From a checkpoint of a small transformer trained on Wikipedia.
Architecture: RMSNorm before each block, rotary positions.
MLP neurons of a small language model. Each row is named by its layer, matrix (gate and up: input weights; down: output weights) and neuron, and shows model dimensions 128-191. Each number is 128 + 24 x the weight over its row's rms, rounded and kept within 0 to 255. A neuron's up and down rows have the sign that makes its largest values positive.
Before each neuron's rows, "fires on" lists the tokens most often at its 100 highest values on Wikipedia text that the model never trained on; "fires after" lists the tokens most often just before its 100 highest values on Wikipedia text that the model never trained on.

fires on: "aly", "ab", "un", "ar", "ear", "arn"
fires after: " an", " j", " la", " le", " st"
L2.gate229 [137 177 131 146 134 150 184  98 120 106 135 109 194 126 115  89 152 138 108 121 144 115  99 176  84 116  93  90 111  89 108 160 172 109 123  98 133 117  86 134 185 114 154 149 120 110 137 138 115  87 133  94 144 134 103 121 149 155 120 152 104 102 139 118]
L2.up229 [150 104 191 114 149 138 114 121 160 134 153 126 174 122 134 117  80 116 114 149 150 158 113 127 148 153 107 117  86 111 137 101 113 123  76 164 134  97 150 114 131 158 148  92  91  91 131 125 116  89 113 136 132 138 131 105 114 144 120 164 110 127 100 154]
L2.down229 [128  99 127 111 123 102 136 111 108  70 153 133 104 128 183 122 115  99 130 135 148 108 168 115 123 110 128 145 137 128 142 131 124 125 145 118 143 129 201 118  86 120  78 124 132 163 141 166 147 128 138 103 122 138 149 140 103 125 128 138  80 118 150 141]

fires on: "ur", "it", "ter", "ul", "ord", "ill"
fires after: " ", " c", " sub", "oun"
L2.gate56 [ 84 177 123 129 139  99 127 103 139 151 163 149 124 119 132 161 118 129 116 131 126 113 125 106 109 128  90 113 114 129 152 112 112 127 164 165 119  95  81 147 116 148 141  89  91 150 143 136 131 131 120 160 114 193 158 135 152 122  74 131 137 139 154 116]
L2.up56 [148 155 168 151 173 142  53  71 110 108 142  96 152 109 178  99 110 106 120 110 107 161 130  97 108 116 127 154 152 128 136 106 144  80 135 141 111  95 128 164  97  94  98 151 143 164 145 135 138 175  98 150 130 124 155 106 148 129 122 147 138 114 128 135]
L2.down56 [129 133 144 145  93 116 141 110 132 134 127 139 166 128 127 109 117 121 108 131 132 176 117 150 119 121 161  99 103 144 131 136 149 129 104  94 128  99 133  93 149 148 140 126 150 128 151  94  87 105 151  94 102 113 109 184 152 127  90 118 103 179 159 119]

fires on: "erg", "ll", "oll", "ull", "ong", "l"
fires after: " L", " c", " E", " En", "G", " en"
L2.gate620 [122 112 126 131  82 136  93 173 157 140 147 131  93 128 126 135 116 110 162 145  97 136  59 159 142 127 130 127 152 123 131 108 146 115  90 135 172 118 153 143  66 149 139 124 125 151  93 105 142  89 109 108 143 140 124 138 148 135 139 151 158  79 110 149]
L2.up620 [163 142 157 141 108 130 109 122 133 144 157 122  97  69 149 155 148 108 138 156  98 152 113 127 112 102 147 117 139 143 109  94 145 142 144 109 115 154 144 178 161 136 125 147 130 154 128 133 151 159 149 136 104 118 156 142 130 108 156 142 120 112 100 109]
L2.down620 [107 120 133 100  76 118 147 152 162 131 135 121 143 111 148 125  89 129 130 122 102 127 146 154  73 106 130 125 123  90 130 124 118 148  79 138 148 102  89 106 115 167 125 142 126 134 157  83 104 163 153 144 167 168 110 121  81 124 123  86 130 189  77 145]

fires on: "ip", "ay", "os", "ear", "ric", " Year"
fires after: " p", "|", " d", " equ", " P", " t"
L2.gate111 [103 102  91  76 167 128 156 117 119 122 102 131 143 107 162 165 116 150 162 121 122 187 112 126 150 166  99 134 139 134 113 122  95 109 125 112  91 122 131  98 127 117 114 114 126 111 136 140 135  85 118 151 152 159 173 115  97 110 112  75 107 152 113 125]
L2.up111 [108 152 123 136 139 137 135 105 147  61 186 109 136  75 112 135 155 155 124 104 168 114 116 135 174 144 114 119 124 161 163 104 163 127 118 128 115 124 114 127 118 130 135 112 161 132 152 102 101 112 111 151 144 160 182 108 108 130 131 125 141 131 110  93]
L2.down111 [122 125 134 110 133 110 118 134 108 117 111 138 137 140 162 155 159  97 145 174 102 159  87 116 103 128 151  81 143 158 104 143 157 124 118  89 106  72 107 131 136  95 149 106 126 133 168 144 129 123  83 119 122 130 133  94 135 112 134 138  89 105 122 184]

fires on: "ad", "-", "as", "x", "s"
fires after: "qu", " bro", " Y", " al", " Al"
L2.gate457 [118 166 120 135 152 137 128 112  96 103 115  75 112 158  94 144 133 103 132 166 112 154 102 136 146 118 194 141 135 134 178 148 146 153 133 149 149 126  92 103  59 133 105 120 118 100 122 127 140 109 140 145 188 103 134 113 152 113 146 115 143 101 127 121]
L2.up457 [100 111 102 162 133 143 129 143 161 128 161 119 159  90 144 124 154 147 108 120 120  77 151 104 161 152 116 110 125 167 116 114 150 117 135  84 106 140 146 135 138 105 154 138 196 129 125 117 137 141 147 132 152 118 155 143  97 112 120 134 102 143 105 109]
L2.down457 [147 146 131 129  85 121 128 146 130 149  96 120 156 165 118 100 161 113 150 178  83 148  81 175  71 100 111  93 163 112 119 141 110 128 114  69 142 108 119 104 121 133 124 100 114 136 122 113 160 148 120 171 159 111 136 116 152 133 159 125 148 175 136 142]

fires on: " V", " M", " N", " U", " Pl", " F"
fires after: ",", " of", " in", " the", " and", " to"
L6.gate576 [140 131 145 139 122 129 138 150 150 112 135 126 103 122 121 142 143 174 121  92 141 134 117 160 146 135 157  84 114 105 143 101 115 108 145 168  99 141 103  88 152 160  81 146 100 126 121  92 134 131 163 129 117 158 114 123 127 132  86 144 170 124 156 111]
L6.up576 [137 100 153 179  80 111 106 107 107 123 131 132 102 102 186  94 108 140 122 159 127 168 134 104 116  98 108 140 102 118  71 170 154 110 157 119 123 127 159 122  86 127  95 135 129 105 130  96 124 148 104 146 167 130 139 109  94 140 119 139 136 141 119 130]
L6.down576 [173 117  99 148  70 151  94 143 114 140 155 150 148 143 113  87  97 109 122 116 165 158 132 105 144 112 143 122 132 116 113 145 142 125 111 145 139 121 142 105  76 152 100 102 125 156 108 160 135 174  85 111 147 146 122 156  70 105 130 151 115 107 150 120]

fires on: "0", "-", "ass", "'"
fires after: "0", "5", " m"
L6.gate519 [150 142 138 143 134 142 155 144 106 106 134 157 118 145 112 113 113  82 120 139  92 135 105 137 150 128 145 104 151 127 149 149 115 141 136 130 162 123 133  64 124 108  73 117  74 149  98 100 140 126 127 128 114 114 136 126 114  98  66 116  98 113 155 146]
L6.up519 [126 118 104 151 143  81 135 102 129 137 146 130  99 131 161  99 127 123 132  92 105 172 103 165  78 127 156 136 132 122 122 103  82 126 133  83 158 132  83  66 101 154  88 116 108 136 127  91 155 131 127 169 145 138 100  81 127 131 130 114  88 154 103 101]
L6.down519 [158 159 134 150 148 181 129 143 153 103 131 123 140 166 105  71 112 129 131 122 117  90 110 149 130 148 164 156 132 112 139 120 122 165 128 135 140  98 147 115 152 119 123 128 169 128 102 138 137 130 130 112 135 111 147  86 118 146 171 156 107  85 100 136]

fires on: "all", "ing", "ootball", "ap", "on"
fires after: " F", " f", "eb", "f", " m", "att"
L2.gate703 [121 101 178 126 141 118 124 133 153 105 125 131 146 131 122 115 120 158  81 111 133 148 144  97  98  88 128 147 137 136  87 109  87 121 141 154 116 139 125 103 151 140 155 151 164 158 124 125 109 110 124 173 123 163 168 124  96 130 148 100  79 102 123 124]
L2.up703 [137 145 148 141 182 138 165 174 120 134 165 120 124  91 147 143 123 110  77 122 112 149 155 177 120 100 125 118 156 110  90 135 129 157  85 162 102 122 134 130 169 139 132  98 139 123 127 123 149 156 113 108 142 148 117 140 107 147 122 140 120 141 136 122]
L2.down703 [141 115 117 136 147 110 132  88  93  86  87 159 118 123 121 140 138 147 133 105 176 128 157  86 128 151 113 141 169 142 134 116  83 118 152 164 123 155 141  97 167 104 142 162 148 141 131 165 121 115 129 140  91 134 136 121 147 153 130 118 116 158 171 158]

fires on: "b", "st", "l", "f", "n", "cl"
fires after: "-", " (", " \"", "P"
L2.gate376 [138  85 100 120 148 163  86 132 132  97  95 115 123 136 106 144 159 147 124 108 130 129  87 126 165 178 108 159 159 158 134 106  66 147 129 127 119 117 131 147 110 156 112 120 153 147 163 109 149 137 148 116 155 146  81 117 122  95 151 133 142 139  93 147]
L2.up376 [149 145 118 131 134  77 169 143  99 134 127 115 110 136 125 124 178 124 109  88 119 118  87 120 133 113  91 135  80 156 120 130 112 107 129 120 134  67 162 158 143 108  82 128 146 107 119 122 110 178 120 123 112  73 163 124 146 130 160 112 106 147 122 109]
L2.down376 [129 111 124 139 141 121 124 160  84 151 117 118 104 139 121 136  80 129 136 144 136  87 109 117 113 121 129 119 141 113 183 139  76 136 122 133 121 142 110 123 152 112 116 110 142 140 104 124 123 101 145 130 109 171 109  86 119 102 101 158  97 179 131 162]

fires on: "a", "'", "ed", "il"
fires after: " D", " S", " d", " Sant", " P"
L2.gate688 [118 150 116 170 118  95  97 162 126  82 127 115 134  94 126 151 105 142  98  97 128 102 128 101 153  90  92  85 100 202 106 117 121  94 112 129 133 127 115 115 102 129 157 148 129 135 100 128 146  97 104 120 165 117 155 130 143 105 144 115 114 101 151 121]
L2.up688 [123 151 131 140 138 142 100 157 116 142  54 157 147 152 107 154 121 121 145 145 114 136  97 123 174 120 100 155 127 123 111 167 131 124 156 112 120 124 119 143 133 130 201 133 118 147  88 142  99 114 137 114 139 116 128 133 121 141  95 140  93 113 155  99]
L2.down688 [145 132  94 152 161  81 105 169 162 138 113 125 143 148 118 140 126 168 117 165 129 106 109 159 139 109 135 123 101 153 114 138 142  76 138 176 121 125 107 141 162 153 133 101 130  80  94 132 127 156 161 149 181 112 121 131 123 111  70 114 118 122 140 173]

fires on: "ill", "ound", "ain", "g", "ength", "row"
fires after: " J", " s", " K", " l", " gr", " de"
L2.gate609 [119 123 148 118 182 161 120 118 104  98 147 131 157 118  76 113 121 103 158 124 165 161 188 159 158  81  85 137 129 152 140 156 144  98 134 118 156 119 145  89 114 147 159 159 142 135 155 143 138 146 124 100 147 147 149  92  94 124 140  92  85 134 110 106]
L2.up609 [147 130  97 143 164 137 103 142 166 115 210 190  87  94 136 121 130  71  81 138 103  93 133 149 153 121 124 141  94 140 153 122  93 130 137 133 131 118 151 112 188 122 128 172 175 150 148 124  94 142 157  88 138  98 115 129 104 130 114 123 117 121 108 134]
L2.down609 [176 103 177 126 106 115 168 130 135  77 123  73 141 170 133 159 137 156 105 117 140  78 153 122 105 145 119 119 145 136  96  93 135 112 131 156  94 109 115 130 149 112 139 109  93 137 147 123 130  94 108 129  90 121  74 148 114 119 124 133 136 157 119 111]

fires on: "ist", "est", "ecut", "cl", "side", " order"
fires after: " in", " ex", " In", " cons", " inv", " ext"
L2.gate106 [159 132 128 122 142 139 121 143 111 147 164 123 136  97 161 107 112  95 150 139 113 150 116  83 128 114 116 142 126 141 153 121 152 107 119 132 126 125 145  95 113 124  86 141 100 128 125 100  98 162 203 126  96  58 123 101 114  92 140 159 114  97 137 147]
L2.up106 [169 146 144 175 191 156 154 127 103 151 145 111  99 113 115 158 119 177 158 214 145 140 146  98 135 149 128 117 123 129  79 144 102 144 108 143 121 105 130 153  99 144 121 140 165 139 132 127 160 126 119 107 127 130 126 157 103 112 119 139 144  83 126 109]
L2.down106 [124 119 153 126 163 115 118 147 145 148 116 162 180  96 118 188 127 123 113 113 126 133 151 138 116 114 126 111 102 134 157 152 150 114 159 163 156 104 120 129 145 161 104 136  96  88 145 138 155 148 149 126 182 127  98 140 135 133  98 145 132 170 157 141]

fires on: "5", "in", "or", "y"
fires after: "9", "1", "ig", "inc", "im", "8"
L2.gate637 [157 137 147 160 121 125 144 161 135 108 152  86 153 134 131 111 137 135 117 122 143 126 101  83 178 166 141 149  81 127 116 144 113 120 100 114 138 118 132 103 151 138 109 187 148 138 145 168 162 158 160 146 124 157 146  85 100 159 104 113 127 136 140  96]
L2.up637 [157 144 158 104 126 125 138  79 138 152 128 150 112 146 145 118 169 160 149 126 101 158 105  98 128 128 121 135 108 135 133 115 105 103 163  99 122 121 112 160 144 102  86 168 106 100 144 116  96 145  84 147 172 136 173 155 177 127 107 172 176 135 125 104]
L2.down637 [112 128  91 111 159  99  81 137 172  91  81 117 146 150 101 144 149 139 133 144 149 119 126 145 111 151 173 142 112 113 140 156 120 103 129 105 149 148 118 118 163 123 108 139 119 126  95 106 124 140 136 176  82 146 147 169 117  94 113 191 127 123 136 167]

fires on: "ul", "le", "oc", "in", "l"
fires after: " V", " v", " c", " E", " S"
L2.gate135 [123 119 112 122 164 134 120  83 112 160 134 152 115  96 121 119 149 105 116 135 137 141 127 134 132 149 120 155 109 115 133  81 137 129 134 115 116 142 145 134 164 139 111 106 128 158 104 133 121 119 130 104 105  82  94 176 108 126 152 169 183 112 150 104]
L2.up135 [105 142 118 141 160 129 114 129 154 134 128 148 120 121 156 106 159 122 128 139 150 132  94 124 120 142 128 130 115 114 164  89 116 119  89 145 130 124 120 112 131 115  73  91  86 133 116 133 107 147 123 166 129  99 110 161 175 118 120 141 131 153 143 148]
L2.down135 [164 124 122 141 135 139 104 167 163 140 128 139 192 117  99 129 139  98 149 136 113 100 126 136 114  94 128 121 100 179 116 125 135 179 106 131 122 119 144 127 139 184 161 131 127  79 142 107 137  92 159 112 172 118 105 182 159 159 129 109 153  88 162 126]

fires on: " (", "ody", " medal", "ron", "m", "born"
fires after: " b", " B", " ar", " (", "ze", "arly"
L2.gate411 [126 122 148 156 125 124 205 150 126 132 160 165 148 133 128 128 118  75 138 141 199 132 151 183 120 157 117 108  75 138 123 146 152 123 160 105 136 107  97 123 130  76 147 146 130 139 128 145 119 153 148 149 105  83 170 148 127 130 153 119 113 128 137  85]
L2.up411 [144 112 140 114 166 122 144 156 186 109 126 131 111 175 153 187  60 138 145 104 134 140 125 128 139 111 129  99 105 124 126 130 136 146 115 113 105 167 138 130 102 141 135 126 115 108 143 136 158 140 102  89  98  68 128 153 127 119 129 137 111 111 151 127]
L2.down411 [115 131 162 101 135  91 117  92 112 127 134  79 139 106 115 123 162 104 100 137 114 143 147 126 133 154 102 168 122 170 133 145 122 152 151 109 139  51 133 101  86 125 130 109 117 127 132  82 101  94 165 122 156 104 112 132 144 122 139 131 111 107 157 130]

fires on: ".", "ceded", " ", "ich", "ber", "ether"
fires after: " No", " N", " U", " #", "m", " Pre"
L2.gate387 [113 114 123 170  76 119 118 104 151 127 125 115 135 125 116 145 153 123 119 119 176 131 136 149 154  97 118  53  96 123 128 125 115 165 120 161 145 104 108 105 124 133 125  80 120 119 148 133 177 125 124 178 105 144 137 116 144 170 131 137 140 126  83 149]
L2.up387 [ 80 144 101 168  96 151 144 120 157  97 128 129 148 142 149  85 141 157 125 108 154 117 115 154 140 153 144 124  97  78 175 149 110 144 164 159 102 121 119  99 112 155 174 113 139 142 153 140 132 119 166 122 127 126 108  86 132 140 107 175 150 139 114 109]
L2.down387 [116 129 116 133 134 142 115 163 100 112 120 137 127 116 135 154  99 129 137 108 107 116 125 122 116 187 153  76 107 118 135 147 128 105 111 160 129 137 164 104 143 119 156 100 111 100 164 119 132 146 135 112 124 162 163 138 115 140 147 132 110 166 199 110]

fires on: "t", "c", "ell", "all", " of", " from"
fires after: "el", "%", " C", " c", " H", " Con"
L2.gate504 [108 141 106 140 160 146 134 133 148  77 147  72 153  91 108 106 168 112 120 117 173 107  83  59 140 119  98 130 136 166 115 138 166 112 100 136 118 119 137 126 146  94 161 111 115 116 110 112 130 139 145 145 140 146 110 113 171 148 153  93 134 117 140 120]
L2.up504 [137 138 137 163 136 140 152 160 133  99 106 134 119 122 123 138 146 159 129 147 149 152 174 123 191 112 121 127 201 156 124  97 149 102 149 127 118 156 156 138 172 166 128 154 155 109 155 108 133 162 145  98  87 122 125 142 101 109 119 139 109 130 133 147]
L2.down504 [125  78 162 144 136 104 124 123 140 115 113 166 103  86 142 101 134 144  73 139 135 198 150 134  88 118 131  85 152 128 159 129 143 123 123 109 126 148 176  97 133 140 147 136 117 113 159 101 113 103 161 165 103 148 141 138 143 150 129 171 109 144 141  84]

fires on: "uc", "amp", "ol", "ro", "rib", "at"
fires after: " T", " t", " L", " K", "K"
L2.gate400 [139 152 132 117  88 164 116  94 109 109 127 100 141 107 107 151 113 164  99 134 132 132 144 132 138 131 133 168 145 107 136 150 103 127 129 117 102 101 115 159 126 106 203 150  86 114 151 167 145 136 142 132 136  95 109 134 153 102 169 142 150 152  76 166]
L2.up400 [158 128 107 121 138 146 156 106 106 156 143 138 142 146 136 141 112 114 116 138 132 118 122 107 107  81 131 110  98 110 156 134  99 103 136  89 165 175 156 108 102 107 144 163 130 117 161 141 148 115 102 135 121 116 145 134 144 139 146 123  84 131 141 116]
L2.down400 [144 142  96 133 115 134 119 123  99 127  51 137 135 112 120 111 139 104 116 106 149 121 116 147  79 136 108 118 119 133 131 100 165  93 139 112 140 124  91 178 136 125 130 107 108 140 102 151 108 135 123 129 146 135 156 123 116 108 127 154 135 118 112  91]